Weights of a small transformer language model.
Architecture: LayerNorm before each block, no biases in attention or MLP, tied embeddings, normalized queries and keys.
Training: a variant of Muon for these matrices, 174M tokens.
MLP neurons of a small language model. Each row is named by its layer, matrix (up: input weights; down: output weights) and neuron, and shows model dimensions 16-143. Each number is 500 + 50 x the weight over its row's rms, rounded and kept within 0 to 999. Numbers have three digits each.
Before each neuron's rows, "fires after" lists the tokens most often just before its 100 highest values on Wikipedia text that the model never trained on; "fires in" lists the words (lower case) most often at its 100 highest values on Wikipedia text that the model never trained on. A number after a token or word is its count.

fires after: "." 30, "\n" 17, "," 13, " in" 7
fires in: "the" 48, "he" 17, "his" 7, "its" 6, "her" 6, "steel" 4
L3.up101:490430558513479487471496509514504477472501508524451426575471544517546523447491477528372474508409527446567502467382465535501514485593629544506523518535486659590504550516617416521453518479568538495488443509496536557526443420513534530545539444463454443516492575481482511478463478452492499465530549546436512510410473511519463427519512541600455558452475468572521501464557435514520448503497
L3.down101:581472588524569472596374484501393552550548495530522526501457518588571498516512507453549488515505524507439546442563507422489463483514472538544484523550490446528414452478373496429494459476496559528506547489447478572521538471498468528399583545539516559511443516559513538490539503458555519468509526491548440509451404505492517488425530504463565543556469421565436543508572635476519527456605

fires after: "." 59, "-" 7, "," 6
fires in: "he" 70, "heat" 6, "heavy" 4
L2.up440:563509513439500556462590481517518485481527472502491472521535453526445474474534541577495478475518584492484587475466462515604518548588502557435527462506464504564432396546543529531396480481519467535556455547467479502463521455598522492351487541541481489537466416542389603426495471435552439477484533518400451444489504468471495516508557502556473524477527451448525493500562450532419535444539
L2.down440:455517481495555436412497529504490544511497481613400633475476484476526488538544436506407526532574468434510545513474557505466586451550560544544532518528470461501381559490612590342528534488524545523452621445481417581507517598476479547446480455446473464475489518476484448523473460483548511471495453476556547491447457462591526465490485498532473554552408461487507561522529620426461434431535

fires after: "\n" 30, " to" 13, " of" 11, " and" 8, "," 6, " in" 6
fires in: "the" 98
L2.up217:436411491521493467536485583456466435561584440437510479600521494529525518480518608526476518447415541457521492572481459561454564476484542493494535499552458526454538477533552493522551498585466438378519481503467610516500542490537557442465411433516520568553505502546471451523511482543455519502439491499456510454426510544485455403480490535572503545479453382558530510515487598453527354529593
L2.down217:562415570522548561469479529543471462516513475521555480509474507535563553471472451542449545451463504416492540471565441461430579474413397547440532507614510504577452461540478555582512542520474475464520505461425492421600535464461518456565582435484444510405472524534481526493457424475475509481577462473457447527520452499526581469544468483484509545588497439551426528544487573448583370497511

fires after: "|" 15, " C" 11, " L" 11, " D" 9, " d" 7, " |" 7
fires in: "year" 17, "double" 10, "total" 10, "date" 8, "census" 7, "later" 5
L5.up496:447488442594540476572522429487433444486513463408528394490455416576421490430436507440493534503439557487522399517534431534468533473540522508465499452519482457536543474472543584454466437518494612582571580521593473577471550498423576502533538555551469520550528533483503459489476466434530460451478470577481512481416505581511481654512478416533469514524531496471390477551452453526501471515551
L5.down496:467600498428505518464524524467503471526476476489558526538535464527432555476474567525392537471617506396555427481480521554491485525458453484539493505506535634475505470465566553419482467554485433442391415428534520552489495387449544492477583419495502561543474513497477520521507509505617456427566400420454486569458583431508465532418525484563442544475477506523497545438531417520536513550501

fires after: ")" 15, " was" 14, " served" 8, " and" 7, " is" 4, " He" 4
fires in: "an" 34, "was" 15, "as" 10, "is" 6, "played" 5
L5.up572:495416554570520530526526450495477437533474524515554504420447492489514569531436434518474407502617417547541532441426493523557469543513598566503636486519532509558530522477505483463536592496543519450479468560470523503528558489442553518540539444547549450484552490539389476510473516505491476456484465508449590520567446494542517453451557471513697564472508473556472488516455445434542462462486
L5.down572:543408575464503498518556457470440536552564509551617585426456510511530471586527589431515400499549525448485483520448467431527459506390463486519504545528525547515550518595459371489524489486538591507483465538510509566482509418524456483457462564481449422479482514490503486405526484586502496422433521482560475474579545529467404555401500521474569529489530522581492452464439517492434441506469

fires after: " as" 60, " is" 21, " was" 7
fires in: "a" 94
L7.up560:537528458488524498575603478455481511571560468467485482490394504441495526508427495522514581513513510507447503491492475530446489552555571542499443484525468466479585512535441499485478491486523569507555489604502502480555564445466569401547416503450494432609436595538472508437456547481505499474569519503449458493601494502563565428465428449514468577477576415410517374616525611564507405442553
L7.down560:532459556399511450491522458440424502453429522503584559457537537427423466478541495479428515525512409474491445447494563513488456516399402480534494525442526524498489555452502493558527536507450494556552546377433493532476454539551537403522523574494581487529374511567501562491468434584475546523494482457493500450482485446522459536474510539472529476514458600482497535478579393447513539495463

fires after: " to" 17, " in" 17, " of" 10, "," 9, " on" 6, " by" 4
fires in: "where" 13, "these" 11, "some" 9, "around" 7, "live" 6, "that" 5
L5.up504:490570510628560478529469493508603415448476488515482577482512482480526501495519381496568496488475494432498526536479431575457446473586502394504525569458519482432464449488536574465521474543439417524417471502482468454544586618582569464557562470494551505535434421543505549489476563498459483495491346480514508499435536526467518494450489454459453491562566572579523421560466496598527563390511
L5.down504:486492457452501513518570476412570505454583588449518426502530416531517550512502522505562424547483566474637520549416510559555413575566639520524544531462433495507458496520558450488403626584397570479532503502548483507491411549517467513480546503436532521412507558480497567530572465575529491586467524500436568471496523424521553512524502427465537547503521410454405562473407487434494458467455

fires after: "." 37, " in" 13, " In" 6, " of" 6, " on" 5
fires in: "the" 61, "these" 12
L4.up250:532490526565473489546452470473480484508498493469504463596487464547514473470514553475530483480516557476518601424437402493541525427562497551465531477512513507519424532441526530463491578469505507466528482500491582433542491468561466468559620439497432497454429447576561494398521515505439578465422528468548522543523364456488445513528556511512446529521464511500575518520485523559346465489539
L4.down250:558480525528567474461424480501438530628519513533536510623534618536523548462505580470543527483483466511480514492573442385486488500444490535459452431579486424545395478512502504516476581517456505468409472515474504528527502404485609467528485440559585526440467463612502469552579544465484525453528502504526494503518542442496459486469507434477520511473471458529475607530551600507530535458519